config.yaml
init_std_up: 0.0188
beta1: 0.93
grad_clip: 1.0
batch_tokens: [16384, 32768, 65536, 131072]
MLP neurons of a small language model. Each row is named by its layer, matrix (gate and up: input weights) and neuron, and shows model dimensions 298-393. Each number is 200 + 30 x the weight over its row's rms, rounded and kept within 0 to 999. A neuron's up and down rows have the sign that makes its largest values positive.
A block is one neuron, or neurons of one layer that tend to fire together. Before each block is what it responds to, as a language model described it from the Wikipedia text at the highest values.

Description: Definite abstract nouns. Common general nouns, often abstract, usually right after "the" as a phrase head naming a known topic, such as climate, game, power, fight, life.
L4.gate58,230,223,232,137,187,161,237,228,216,174,129,197,214,192,212,203,191,172,236,218,259,184,238,187,215,141,223,210,248,210,187,222,154,182,221,251,160,173,205,256,210,228,234,206,244,232,205,226,259,239,173,212,205,199,245,233,167,158,131,241,179,227,222,228,228,181,112,250,192,199,199,189,166,167,153,209,240,150,193,184,206,204,210,236,213,178,158,170,117,243,183,243,220,238,162,249
L4.up58,177,210,183,193,161,156,250,199,198,139,199,202,203,180,231,156,193,246,184,190,226,182,229,202,215,250,232,157,141,204,216,207,174,187,208,162,226,174,207,256,194,277,205,165,156,224,166,203,249,182,209,197,229,157,228,176,167,218,213,188,180,135,178,201,213,285,213,206,230,209,215,206,212,197,193,211,194,173,242,176,197,239,196,225,204,181,178,224,199,239,185,159,219,208,135,196
L4.gate155,170,235,236,209,158,232,210,199,175,242,148,227,226,178,220,173,235,187,232,238,199,204,204,221,246,240,190,158,215,206,184,237,193,206,228,184,255,198,229,198,183,232,181,220,223,202,173,172,238,198,158,208,194,233,191,232,183,216,195,215,151,222,161,197,211,247,208,229,156,191,256,188,195,244,197,166,203,174,259,236,185,209,191,159,199,223,260,178,177,195,210,196,151,197,160,164
L4.up155,148,223,182,201,167,197,186,183,200,192,184,263,159,245,224,196,269,185,213,196,225,207,174,232,203,230,196,153,236,164,189,199,202,217,203,161,239,208,230,223,205,230,168,248,197,184,190,165,237,259,167,164,208,204,188,168,213,246,209,249,201,216,194,240,231,189,212,217,147,187,254,208,232,214,215,209,240,161,223,255,169,213,170,169,213,243,231,147,156,223,215,207,208,173,160,156
L4.gate588,150,181,246,182,125,189,192,245,217,189,215,235,168,196,190,174,208,213,227,183,261,175,232,213,148,187,216,188,200,193,201,193,181,224,248,175,273,220,224,229,137,195,143,191,176,154,209,156,169,179,238,195,161,221,238,156,213,194,229,220,177,200,214,199,203,156,208,210,198,199,214,237,222,127,170,171,162,225,174,213,174,186,206,232,198,193,177,205,200,177,208,209,226,171,240,236
L4.up588,207,297,191,172,125,200,209,202,182,169,212,210,201,284,216,191,195,216,222,217,249,177,173,176,224,224,154,222,139,221,165,186,134,225,259,194,229,238,196,153,151,217,149,169,179,203,230,188,197,214,232,283,153,194,187,206,249,195,214,215,192,173,185,190,173,151,201,213,188,214,194,177,233,184,158,155,193,202,197,232,162,192,199,196,192,212,192,203,176,157,224,188,234,185,273,207
L4.gate590,208,181,158,211,226,151,214,196,233,170,267,206,178,172,197,246,229,228,278,161,191,222,211,237,209,200,195,215,199,246,144,198,233,221,181,179,218,234,194,195,204,250,164,197,253,200,214,220,166,169,125,170,248,210,231,178,227,229,204,228,222,190,239,240,160,230,205,216,275,185,171,173,205,228,223,197,171,222,236,214,250,201,185,202,188,177,164,199,220,208,179,226,273,198,148,158
L4.up590,195,292,223,150,184,246,204,183,185,223,227,223,177,202,223,180,221,177,176,221,250,215,186,236,220,202,196,199,203,122,213,218,177,190,221,193,219,201,219,226,236,238,206,201,185,245,163,247,182,230,207,238,188,182,179,191,201,229,258,213,218,221,197,210,223,184,179,214,169,178,210,208,249,203,172,198,188,197,185,228,143,186,228,187,223,235,202,142,214,169,218,149,143,192,182,183
L4.gate657,189,216,178,223,220,188,196,227,200,172,217,181,249,208,221,216,231,232,219,205,192,214,197,213,148,177,218,170,193,208,199,224,185,179,168,151,175,214,203,190,185,280,162,214,228,257,203,267,188,199,198,229,210,208,195,183,187,210,204,193,144,246,261,230,245,207,202,204,192,189,239,239,220,154,195,190,198,201,209,205,204,220,235,203,219,215,200,164,212,165,226,230,181,196,207,118
L4.up657,151,202,163,142,188,125,226,171,145,268,219,157,255,210,168,193,213,193,231,227,195,191,197,246,177,266,189,223,214,247,180,242,244,186,228,216,148,212,188,176,175,193,223,236,161,225,233,197,202,203,217,193,194,192,229,223,198,237,191,255,214,153,223,226,209,180,213,209,172,187,209,200,208,230,202,111,186,170,256,259,169,211,245,175,180,206,203,226,172,160,229,221,172,214,155,198
L4.gate774,210,203,257,257,196,199,229,177,214,261,224,250,225,231,216,184,161,166,170,228,206,144,250,186,213,166,213,187,214,206,189,189,129,149,196,103,257,203,208,216,163,237,221,224,183,185,173,223,251,180,182,192,213,237,164,193,235,201,195,190,210,182,238,237,224,212,193,163,181,205,221,240,185,184,176,186,129,238,158,215,171,186,202,220,193,193,231,203,194,179,183,198,216,175,232,207
L4.up774,208,201,246,294,242,228,189,188,201,249,186,245,207,183,172,140,160,146,203,213,209,175,206,223,183,207,211,169,195,231,181,179,129,176,163,151,230,187,194,226,178,211,258,190,196,223,170,254,217,174,226,176,185,220,195,199,210,232,220,189,259,205,238,177,213,215,214,147,182,222,202,198,187,230,212,261,183,178,184,243,187,225,196,254,237,172,181,270,211,180,219,175,183,211,237,205
L4.gate814,225,203,211,166,188,224,177,187,230,236,220,243,204,238,215,217,254,203,201,185,207,237,254,206,210,215,157,174,159,200,170,238,179,183,265,191,201,239,175,199,167,268,213,137,230,248,234,206,247,199,230,182,191,187,189,173,164,236,217,189,207,138,197,136,158,163,219,225,160,227,232,211,167,230,229,163,195,188,227,206,159,199,235,225,188,195,200,234,207,149,182,192,151,158,186,213
L4.up814,162,196,159,221,218,233,169,212,208,209,223,231,208,238,230,229,229,203,203,169,194,264,254,219,218,222,175,208,176,210,220,243,173,193,190,219,238,178,178,167,195,258,193,165,207,212,233,188,254,186,188,221,197,158,195,197,130,233,215,248,232,210,230,128,179,181,234,157,219,220,225,198,184,181,202,160,195,164,175,172,203,216,228,236,171,203,187,151,172,165,192,220,127,197,171,185
L4.gate1007,163,94,241,232,141,222,208,162,141,223,229,203,187,231,254,162,187,235,165,201,190,235,145,236,218,204,176,198,198,240,194,137,222,199,238,201,195,241,201,260,219,194,209,196,184,170,191,177,202,177,174,216,213,187,195,195,226,233,189,206,229,160,207,203,131,230,159,252,197,220,210,226,167,175,207,157,236,191,250,196,192,177,165,183,215,205,193,220,259,214,158,204,169,221,210,248
L4.up1007,143,179,175,276,152,206,216,240,181,260,202,267,180,218,245,109,167,229,227,236,205,201,221,221,238,182,175,123,236,223,200,179,176,175,197,210,192,176,189,234,208,212,188,221,142,233,196,182,187,174,193,234,226,188,227,200,209,227,238,184,202,221,149,184,156,189,170,235,220,184,236,200,173,221,210,147,193,176,198,175,226,195,131,207,165,202,215,194,188,187,154,166,154,165,208,203

Description: Wiki section heading start. The first equals sign of a "==Heading==" line after a blank line, e.g. =Career, =Plot, =History; rarely table header cells.
L5.gate42,213,238,147,225,205,207,189,159,168,189,217,166,193,171,192,224,212,250,181,198,193,210,203,125,241,193,177,188,143,197,223,195,173,188,237,170,206,172,197,201,214,206,222,213,251,231,241,228,160,209,208,149,195,196,185,277,215,196,155,172,200,207,184,236,270,174,187,183,228,201,225,215,189,187,221,235,169,172,241,163,216,186,236,150,222,215,203,212,210,240,240,232,233,187,96,210
L5.up42,214,231,163,222,159,241,185,165,166,187,214,200,191,202,184,236,176,253,229,185,143,215,220,178,224,164,184,188,172,229,203,221,168,192,222,146,229,188,226,235,199,191,212,187,240,232,212,246,159,218,187,177,213,227,155,292,221,206,164,135,178,191,172,191,250,232,189,186,275,202,206,162,194,235,215,221,183,139,244,199,206,196,206,192,231,233,181,210,231,235,195,204,197,192,147,193

Description: Domain or field nouns. Nouns and modifiers naming a field or sector of activity, such as business, financial, production, football, management, often inside names or titles like "Project Management".
L2.gate191,220,172,253,205,189,177,169,209,221,196,186,202,241,183,206,245,238,147,225,235,156,216,224,165,219,209,216,166,194,218,190,236,235,166,242,214,190,188,215,196,216,240,180,192,175,188,189,194,186,229,202,176,205,274,209,159,172,229,173,176,264,172,244,191,168,211,232,187,258,223,215,164,175,187,206,172,217,146,235,195,149,182,164,198,188,172,245,175,210,241,216,205,265,257,174,199
L2.up191,196,173,203,200,177,192,205,194,210,172,176,147,196,232,180,213,238,174,184,205,145,230,234,185,208,209,241,212,177,258,218,227,204,178,239,214,199,219,215,218,246,233,213,199,183,206,201,212,200,229,219,243,223,243,212,252,173,241,149,195,233,180,231,224,166,231,194,225,230,210,276,146,171,225,251,174,199,156,185,147,206,174,201,158,219,158,232,211,245,197,181,219,237,228,263,193
L2.gate200,212,241,211,213,160,183,211,161,175,163,198,177,151,275,274,178,222,188,238,181,174,209,180,222,212,181,220,193,175,165,202,184,189,207,204,193,140,272,231,197,219,205,186,213,193,234,245,217,196,226,243,237,260,233,190,152,196,198,188,193,227,238,221,188,173,161,187,210,174,208,185,224,184,174,202,215,185,157,192,158,244,172,220,196,195,211,213,199,181,219,258,230,227,244,206,212
L2.up200,237,192,206,214,226,205,201,207,226,204,133,213,234,144,217,209,193,240,196,202,222,192,247,179,243,173,254,216,197,173,211,147,200,196,228,213,234,194,175,183,264,183,211,289,189,178,261,223,213,177,197,214,217,142,260,201,183,172,215,147,216,196,170,193,196,190,200,210,174,151,191,204,175,186,169,204,181,184,262,200,157,237,237,189,236,241,184,142,201,219,201,248,230,214,201,164
L2.gate226,210,233,208,213,171,213,209,198,196,208,161,209,223,139,155,251,184,207,245,214,204,213,241,210,169,184,239,145,144,217,188,172,209,156,215,197,169,227,194,234,239,161,190,194,238,208,219,252,162,171,200,202,173,179,220,208,236,245,172,198,188,227,231,219,201,196,219,217,220,154,186,205,199,227,184,207,191,183,234,231,254,162,211,152,233,226,180,190,267,205,224,192,235,222,190,211
L2.up226,226,220,230,181,167,175,214,220,178,217,198,207,215,228,147,208,207,185,211,222,230,184,238,192,193,195,218,166,163,225,181,182,192,151,223,195,190,163,183,199,260,209,204,203,207,171,238,254,136,172,218,194,182,177,229,222,212,226,193,185,158,194,225,221,201,207,197,217,233,177,154,212,193,235,212,190,214,188,264,230,263,220,179,151,225,242,182,197,190,208,238,197,218,206,182,171
L2.gate270,199,170,165,230,177,193,226,194,222,188,235,207,146,176,258,203,253,216,180,208,169,210,228,161,244,216,205,211,198,156,227,208,238,152,216,217,246,196,150,172,205,210,180,215,185,219,204,137,206,170,212,181,256,223,178,137,172,236,208,181,250,231,161,207,212,213,202,204,209,221,176,229,229,238,210,109,166,178,280,157,196,206,222,221,163,232,237,181,214,211,213,196,165,203,155,211
L2.up270,182,149,191,231,200,171,243,209,225,188,208,193,173,186,198,203,275,251,138,229,180,229,198,150,242,212,159,198,218,142,227,210,233,141,212,192,207,139,159,163,193,223,160,207,201,197,211,137,218,185,222,208,217,204,157,132,160,229,194,219,243,236,193,199,182,215,222,232,204,184,181,230,227,227,229,136,159,207,274,183,208,187,230,176,198,229,203,133,202,214,219,213,134,207,146,196
L2.gate482,215,204,195,176,173,222,186,200,210,186,199,216,169,220,205,167,265,136,203,179,235,186,220,193,239,180,217,106,144,172,209,203,169,160,226,213,209,195,156,244,219,166,207,126,240,216,225,239,195,154,201,174,168,203,207,258,221,198,181,147,267,208,174,181,201,242,236,130,213,164,212,198,195,232,156,127,200,154,218,216,219,153,236,178,181,238,223,190,249,139,176,197,211,228,167,223
L2.up482,241,215,214,192,193,211,193,208,216,181,190,222,167,275,196,163,246,140,203,169,233,195,204,205,244,180,206,131,125,182,213,224,145,173,239,181,207,219,160,218,223,195,200,147,215,199,218,236,238,161,220,184,172,178,211,223,228,166,228,193,245,205,162,165,200,210,229,138,223,175,195,209,178,197,164,144,145,151,237,240,215,158,233,182,189,214,234,180,253,156,210,190,207,211,190,215
L2.gate767,240,212,216,96,194,218,165,196,199,202,161,154,255,189,190,173,186,235,199,175,263,236,246,193,216,213,178,252,207,254,234,198,122,180,221,193,167,203,221,163,252,164,184,241,184,195,173,202,194,178,272,206,184,189,261,132,219,200,225,172,255,177,170,255,176,209,173,199,195,198,198,218,236,227,225,164,209,172,163,205,205,236,168,148,186,228,197,200,228,235,224,203,210,204,206,187
L2.up767,215,185,182,222,245,206,220,189,183,192,204,248,228,222,192,185,186,134,203,176,188,163,216,200,239,206,231,219,126,143,153,148,202,199,207,198,235,174,212,247,243,238,238,229,230,237,160,201,217,253,156,189,194,248,157,222,214,236,262,184,219,209,163,186,180,254,198,263,155,180,212,191,223,154,147,216,164,232,177,266,183,187,229,201,189,213,185,193,151,174,215,173,198,209,179,209
L2.gate945,159,269,152,174,147,210,156,275,235,198,219,200,218,161,195,218,212,238,234,201,188,212,263,245,231,202,185,222,165,223,175,240,179,155,242,205,228,220,233,206,166,217,168,194,190,162,236,186,188,179,227,208,231,214,193,187,231,208,177,225,149,268,205,209,196,227,194,200,182,187,226,224,146,184,216,201,161,214,185,166,208,211,111,220,187,171,260,239,242,194,199,184,213,189,194,138
L2.up945,240,214,212,195,236,208,216,155,204,241,183,194,149,233,239,216,216,168,157,180,197,218,185,221,191,215,218,159,255,139,220,209,196,277,174,176,188,229,182,236,253,248,198,140,196,169,173,215,189,239,173,250,219,228,176,183,194,164,203,212,220,135,199,181,155,158,203,191,144,214,199,160,216,181,205,157,162,177,217,232,158,209,208,214,163,221,179,255,198,217,165,156,165,187,252,252
L2.gate1156,201,209,175,139,142,156,177,188,195,267,140,215,209,165,238,146,190,217,240,236,207,187,236,150,195,192,185,165,210,251,243,155,163,217,202,169,239,230,166,202,215,154,164,206,239,209,184,255,181,179,153,106,197,181,174,210,163,190,234,154,191,169,220,198,244,191,202,215,213,173,178,231,191,190,164,211,182,245,261,149,235,199,166,178,236,250,206,200,201,217,169,191,205,199,145,208
L2.up1156,170,222,179,182,166,174,200,178,216,274,179,202,233,166,236,155,193,206,220,230,201,173,224,175,193,191,176,177,213,230,233,147,163,223,226,187,217,231,168,192,223,163,187,200,265,224,181,216,177,181,150,139,198,200,187,220,164,195,236,144,234,142,218,226,221,189,208,213,218,183,201,214,204,216,187,202,175,241,242,125,253,238,180,183,261,224,177,202,219,187,173,214,210,152,168,155

Description: Wiki heading equals signs. The first = sign opening a Wikipedia section heading after a blank line, as in ==History==, ==See also==, ==Early life==; rarely Long in athletics tables.
L2.gate14,166,205,184,187,233,189,162,196,210,211,209,228,210,263,156,123,173,205,149,192,235,211,184,235,243,200,192,225,171,214,165,195,228,195,238,181,182,155,160,203,217,209,209,218,205,215,202,214,215,217,214,155,142,200,214,181,258,198,170,224,162,211,248,233,223,222,212,211,158,221,178,234,233,189,230,196,207,183,176,177,147,196,191,188,190,202,243,204,198,211,183,168,185,203,206,214
L2.up14,207,234,257,226,149,197,263,176,210,206,216,160,194,189,206,241,226,203,224,205,197,191,177,169,173,210,229,123,206,189,258,212,203,221,154,215,219,225,189,134,221,185,166,209,155,181,199,144,202,210,211,195,239,205,174,240,147,225,167,207,195,183,135,179,220,189,211,207,219,209,209,148,195,259,172,206,193,195,198,235,220,195,143,237,179,156,158,189,240,181,155,230,195,189,219,197
L2.gate55,229,211,209,288,248,187,179,195,228,142,240,215,174,266,209,158,195,216,199,190,234,228,140,241,207,174,192,249,180,252,212,220,171,205,152,197,185,262,210,234,210,198,230,193,142,140,186,175,216,293,202,251,196,207,215,263,180,198,160,196,194,191,197,183,188,202,226,227,163,234,209,203,214,164,196,165,167,238,246,226,236,228,206,200,198,190,246,203,188,172,180,163,205,219,205,141
L2.up55,167,193,219,228,169,195,243,195,115,200,228,227,208,190,212,233,243,179,193,206,172,184,186,133,221,239,201,136,227,189,209,177,272,252,178,215,222,183,219,141,215,198,202,211,249,220,227,145,179,169,218,204,251,177,176,219,207,231,239,194,201,193,151,164,217,235,189,225,252,193,181,242,217,241,209,157,197,160,222,215,169,182,212,177,175,174,164,265,200,226,199,190,199,220,207,247
L2.gate135,238,152,199,175,198,174,187,182,227,242,231,219,220,169,176,200,231,218,243,208,158,224,244,184,228,155,266,134,216,172,198,163,193,184,178,239,148,236,217,175,211,234,209,204,209,229,210,168,216,195,214,234,206,184,156,210,182,191,195,190,225,207,160,185,210,190,254,199,222,170,186,241,220,273,249,206,160,178,169,220,213,169,183,215,199,164,210,164,246,169,182,215,181,229,191,140
L2.up135,197,186,182,198,165,166,224,179,193,186,189,166,212,198,225,239,197,283,207,228,208,203,173,131,172,184,242,140,226,199,249,220,236,193,162,244,204,202,150,148,228,205,195,195,152,228,178,159,269,261,228,192,157,190,200,187,235,197,209,195,218,210,163,253,213,182,217,206,177,186,191,163,222,255,202,205,258,184,167,190,241,218,135,194,180,206,208,204,194,195,167,211,159,183,166,210
L2.gate430,205,140,255,204,220,266,183,133,122,227,245,175,151,175,229,169,203,245,210,222,195,148,224,215,180,223,231,203,173,203,179,174,189,188,131,203,262,228,204,139,210,209,219,205,194,174,180,170,224,257,177,253,197,209,196,196,128,182,194,225,212,178,200,165,217,218,221,182,166,180,179,199,235,145,233,196,187,199,214,191,231,205,156,190,237,207,173,204,229,246,218,179,206,173,241,221
L2.up430,201,171,192,293,250,207,182,193,128,182,199,224,190,239,180,182,217,226,291,174,233,183,188,186,201,204,232,189,210,180,236,232,186,176,168,229,206,184,180,229,205,204,202,223,209,198,264,169,189,153,158,237,249,218,198,161,249,222,140,159,185,207,193,191,187,190,203,203,218,175,208,210,265,167,188,155,181,216,205,160,227,182,188,201,173,206,179,220,241,167,220,229,165,202,206,199
L2.gate631,172,161,215,215,206,178,257,187,140,214,219,208,227,153,205,195,194,245,189,222,212,227,214,214,165,269,148,201,194,171,182,192,209,196,183,242,190,181,233,185,218,263,212,163,211,222,229,248,190,176,224,265,138,202,169,301,191,186,227,227,227,201,205,158,250,181,247,190,228,150,241,238,199,206,214,156,189,185,187,258,185,190,176,178,168,195,192,226,222,264,178,157,230,203,190,123
L2.up631,187,163,205,210,162,226,174,178,170,205,176,166,199,188,128,216,188,225,221,222,228,199,214,175,168,241,215,199,180,120,184,230,184,193,159,226,199,191,255,197,210,239,239,196,147,222,248,210,196,219,189,236,219,196,149,242,192,157,243,184,165,199,208,181,202,167,191,146,196,231,238,237,192,199,182,154,198,240,173,198,193,219,182,206,137,158,200,239,209,223,223,198,193,177,210,142
L2.gate870,221,206,233,178,179,97,233,168,189,207,132,210,186,208,179,164,213,240,231,221,219,178,193,175,219,199,228,196,213,160,219,182,233,201,160,182,175,196,236,214,214,191,178,256,187,199,216,200,159,204,199,165,241,202,174,207,210,216,214,182,206,208,186,192,219,266,225,207,178,217,204,218,168,238,156,199,248,147,207,204,211,226,208,183,185,130,185,221,156,152,168,199,204,200,190,149
L2.up870,205,227,243,182,213,169,207,208,205,224,169,217,193,206,156,204,207,205,249,222,200,151,170,153,214,248,208,209,162,178,206,211,145,192,183,205,211,203,197,233,208,204,208,248,186,185,172,209,190,176,186,164,232,230,145,234,235,215,204,190,214,173,156,203,181,268,200,191,183,187,213,192,185,227,128,214,222,154,227,186,197,181,145,185,192,173,163,214,214,160,152,218,223,180,208,127
L2.gate1044,203,196,189,189,203,237,255,245,169,209,148,204,180,192,154,235,145,206,192,224,201,195,143,177,147,177,248,187,141,258,199,168,138,174,207,214,204,218,168,191,210,174,163,183,161,193,257,201,226,217,178,160,211,213,214,247,199,173,191,203,220,167,223,233,166,149,182,184,164,182,220,247,206,231,186,208,209,130,209,204,164,194,236,286,223,249,212,245,288,209,190,175,175,214,210,235
L2.up1044,196,226,197,223,219,150,190,222,250,273,147,157,169,114,194,229,194,206,256,245,183,201,212,209,170,214,161,172,156,182,197,192,189,181,196,224,188,206,210,175,270,202,179,190,173,175,235,122,224,228,201,196,212,241,155,181,209,220,181,148,212,165,232,229,202,174,198,206,188,195,237,211,175,225,204,227,196,185,206,194,158,259,152,240,209,240,249,199,231,268,194,236,215,182,208,190
L2.gate1058,181,249,162,229,210,220,246,185,184,159,170,243,156,152,168,185,231,196,198,189,183,153,201,233,244,183,267,156,242,177,211,206,224,185,146,228,174,184,171,179,200,213,207,139,173,187,223,183,216,184,228,190,191,230,226,257,201,240,201,199,200,194,200,218,252,202,224,170,244,257,225,223,217,204,248,202,217,207,188,214,206,220,210,161,180,163,233,205,247,212,225,215,173,180,125,207
L2.up1058,230,216,199,244,136,196,181,188,220,177,191,216,194,169,179,229,203,180,229,198,201,171,206,196,210,225,237,184,244,132,216,187,214,181,151,229,129,232,203,190,195,255,155,236,155,200,197,157,194,189,190,236,254,208,210,247,198,228,154,178,178,185,176,200,254,162,232,248,194,237,210,197,208,181,233,207,221,200,210,168,198,176,180,214,200,112,197,189,203,242,172,220,152,234,184,198

Description: Wiki heading equals signs. The = signs of Wikipedia section-heading markup, mostly the one just after a blank line (==Television, ==Family) or closing one (==Cast=); faintly, reporting verbs like noted, stated, found.
L4.gate119,148,189,215,222,171,221,224,227,212,196,205,221,167,190,220,210,195,204,189,201,263,257,212,147,162,196,226,176,172,166,205,179,182,207,161,169,194,203,232,209,202,154,205,218,290,192,220,143,183,207,169,157,206,202,226,251,205,194,209,153,209,212,174,241,233,147,210,182,184,140,206,234,149,218,201,151,211,226,192,167,213,140,194,209,232,217,148,235,189,172,136,209,246,222,175,182
L4.up119,138,235,249,221,237,176,245,207,160,186,190,221,207,196,185,216,216,182,213,204,246,245,232,213,184,187,204,191,198,206,185,176,196,204,197,214,212,227,201,202,219,190,204,234,245,204,243,193,179,203,195,181,210,184,177,233,184,170,144,184,153,191,197,173,187,158,172,257,161,211,171,220,213,189,239,181,260,210,209,198,193,214,232,222,259,205,206,209,166,263,227,185,200,229,201,186
L4.gate146,182,196,213,236,182,210,226,176,213,184,178,186,155,163,209,177,221,207,233,213,219,154,258,177,178,199,169,172,233,209,212,191,168,182,191,195,189,219,201,183,196,208,247,214,199,255,220,193,201,213,156,205,179,191,177,203,206,224,154,142,208,172,150,140,242,216,293,196,183,217,181,215,180,146,187,187,184,209,151,217,194,253,225,167,199,258,177,265,203,185,152,194,215,195,140,182
L4.up146,197,206,256,254,155,197,212,165,195,199,186,194,214,200,207,143,254,211,158,191,230,176,187,181,176,191,152,151,217,220,194,182,204,170,167,200,263,225,211,223,203,219,211,191,214,206,155,213,235,273,155,226,209,205,173,189,199,247,205,198,214,226,187,192,246,238,215,188,232,241,149,226,220,203,227,192,193,238,211,248,214,203,226,225,179,227,188,211,215,213,98,159,184,247,224,169
L4.gate307,190,196,151,202,239,197,182,170,233,206,225,207,223,209,155,254,210,212,185,212,171,136,223,225,165,293,231,170,167,207,152,191,233,224,156,138,245,235,233,181,184,207,200,206,203,224,206,196,169,154,191,221,208,260,199,177,192,201,186,183,185,202,187,210,248,211,246,169,253,169,187,218,246,173,213,178,186,138,206,185,212,176,178,166,178,200,224,223,195,258,166,167,224,196,201,225
L4.up307,225,190,275,220,206,177,230,182,209,195,188,186,216,152,154,204,196,167,172,254,237,183,193,165,229,205,235,208,158,249,210,225,215,214,200,162,175,238,213,159,217,194,175,230,201,221,229,206,232,238,180,240,188,187,230,225,180,215,234,182,222,180,165,160,172,208,235,151,204,210,224,197,227,210,152,169,177,167,221,234,247,202,184,178,243,232,219,216,207,299,154,203,185,213,264,198
L4.gate409,146,210,201,165,183,200,232,124,156,255,177,187,217,241,188,193,176,198,210,250,201,199,237,181,182,236,223,183,221,213,189,174,216,259,187,220,233,232,253,210,180,219,199,214,229,215,228,193,208,155,176,199,183,213,255,207,184,186,187,226,198,121,233,138,232,256,230,267,166,171,227,151,227,199,171,184,152,143,226,230,232,188,179,221,146,183,166,186,173,199,164,192,233,179,210,193
L4.up409,183,230,203,166,214,175,248,115,180,270,145,194,211,204,212,175,256,214,168,199,176,169,178,171,187,170,215,199,221,241,186,223,231,201,215,218,174,252,192,156,141,200,165,242,213,186,224,219,224,210,121,193,212,197,284,194,255,222,212,220,192,159,207,235,237,219,200,217,252,147,212,204,242,228,144,155,215,139,197,189,206,191,159,174,239,186,170,252,165,173,180,196,212,251,189,216
L4.gate415,159,254,189,289,164,189,210,228,248,153,183,172,210,179,179,263,149,190,230,239,219,184,220,171,199,185,208,175,212,211,251,220,180,221,175,197,211,237,217,183,139,162,232,227,217,234,214,133,167,179,206,227,215,258,240,138,162,178,199,211,169,140,205,231,223,227,138,164,181,192,222,251,216,193,195,212,213,207,240,202,267,211,200,130,176,167,211,184,132,252,221,220,206,169,202,256
L4.up415,173,253,173,193,187,147,173,227,180,175,166,232,160,244,170,209,223,167,183,199,157,229,243,181,231,219,187,155,208,221,206,176,155,217,242,249,169,216,205,182,240,197,203,184,228,223,235,184,245,197,175,177,207,235,269,184,216,171,159,201,216,175,162,227,200,204,253,195,208,177,213,275,237,161,178,216,245,214,136,228,229,237,147,161,218,213,177,229,205,253,175,241,231,168,198,220
L4.gate548,252,211,236,217,226,235,200,159,218,201,187,214,188,217,212,196,204,193,242,195,222,210,172,187,188,175,226,207,167,159,195,224,182,271,231,186,168,90,240,209,224,243,194,212,147,208,182,162,176,277,212,161,193,159,218,211,175,237,207,189,175,214,183,234,281,220,226,216,202,213,189,186,205,241,192,194,173,165,194,180,206,211,223,167,212,198,206,221,223,193,243,206,146,196,215,204
L4.up548,224,193,257,194,214,212,204,178,198,179,245,225,220,188,210,215,169,227,238,214,195,207,199,240,219,179,228,229,168,157,238,171,175,245,218,165,175,169,223,173,191,232,226,169,153,179,214,195,138,198,207,163,208,175,177,201,167,229,227,189,202,158,169,218,249,245,212,185,245,190,241,149,168,232,204,205,208,203,196,184,200,171,171,138,214,173,213,223,225,218,201,144,105,173,213,190
L4.gate602,185,142,198,237,215,206,234,261,206,213,236,228,144,177,185,205,220,178,237,187,184,238,169,185,217,225,211,165,181,266,156,238,169,213,296,218,195,250,241,192,221,204,182,188,219,205,158,169,199,228,186,203,191,192,193,201,186,185,171,184,190,205,151,196,222,156,279,169,233,151,234,228,237,198,177,185,211,260,156,200,154,174,223,198,177,166,207,235,264,207,151,151,186,170,244,179
L4.up602,236,148,222,168,213,223,204,214,222,175,208,182,183,188,195,192,221,229,213,190,217,198,206,187,168,207,197,229,238,229,174,242,179,264,243,205,199,226,214,176,206,194,189,227,207,270,220,183,108,161,221,222,191,149,269,214,158,209,213,217,167,208,186,195,232,185,246,209,171,166,241,171,262,212,143,176,178,152,196,190,204,247,171,209,216,222,233,199,186,180,181,185,217,194,226,234
L4.gate1137,180,181,219,178,217,188,224,206,206,207,227,206,211,215,257,195,157,180,234,236,154,181,165,177,227,214,245,211,210,187,196,236,244,194,212,212,158,169,170,181,221,214,225,179,256,214,208,195,230,167,210,232,232,204,238,244,193,243,198,194,265,196,214,200,151,240,233,209,231,216,175,176,206,226,171,234,195,217,168,204,217,185,144,236,209,198,163,146,181,203,221,163,207,268,209,254
L4.up1137,141,198,231,181,215,247,223,207,234,200,267,206,151,214,212,188,192,157,233,231,238,205,190,197,193,205,135,201,223,248,188,203,187,158,304,175,169,200,207,219,190,214,252,194,240,235,219,218,186,241,175,172,247,206,221,227,264,211,194,200,216,191,168,184,173,269,199,192,239,204,191,216,190,217,176,200,189,192,217,250,259,233,199,203,263,200,197,201,219,184,190,177,175,197,198,266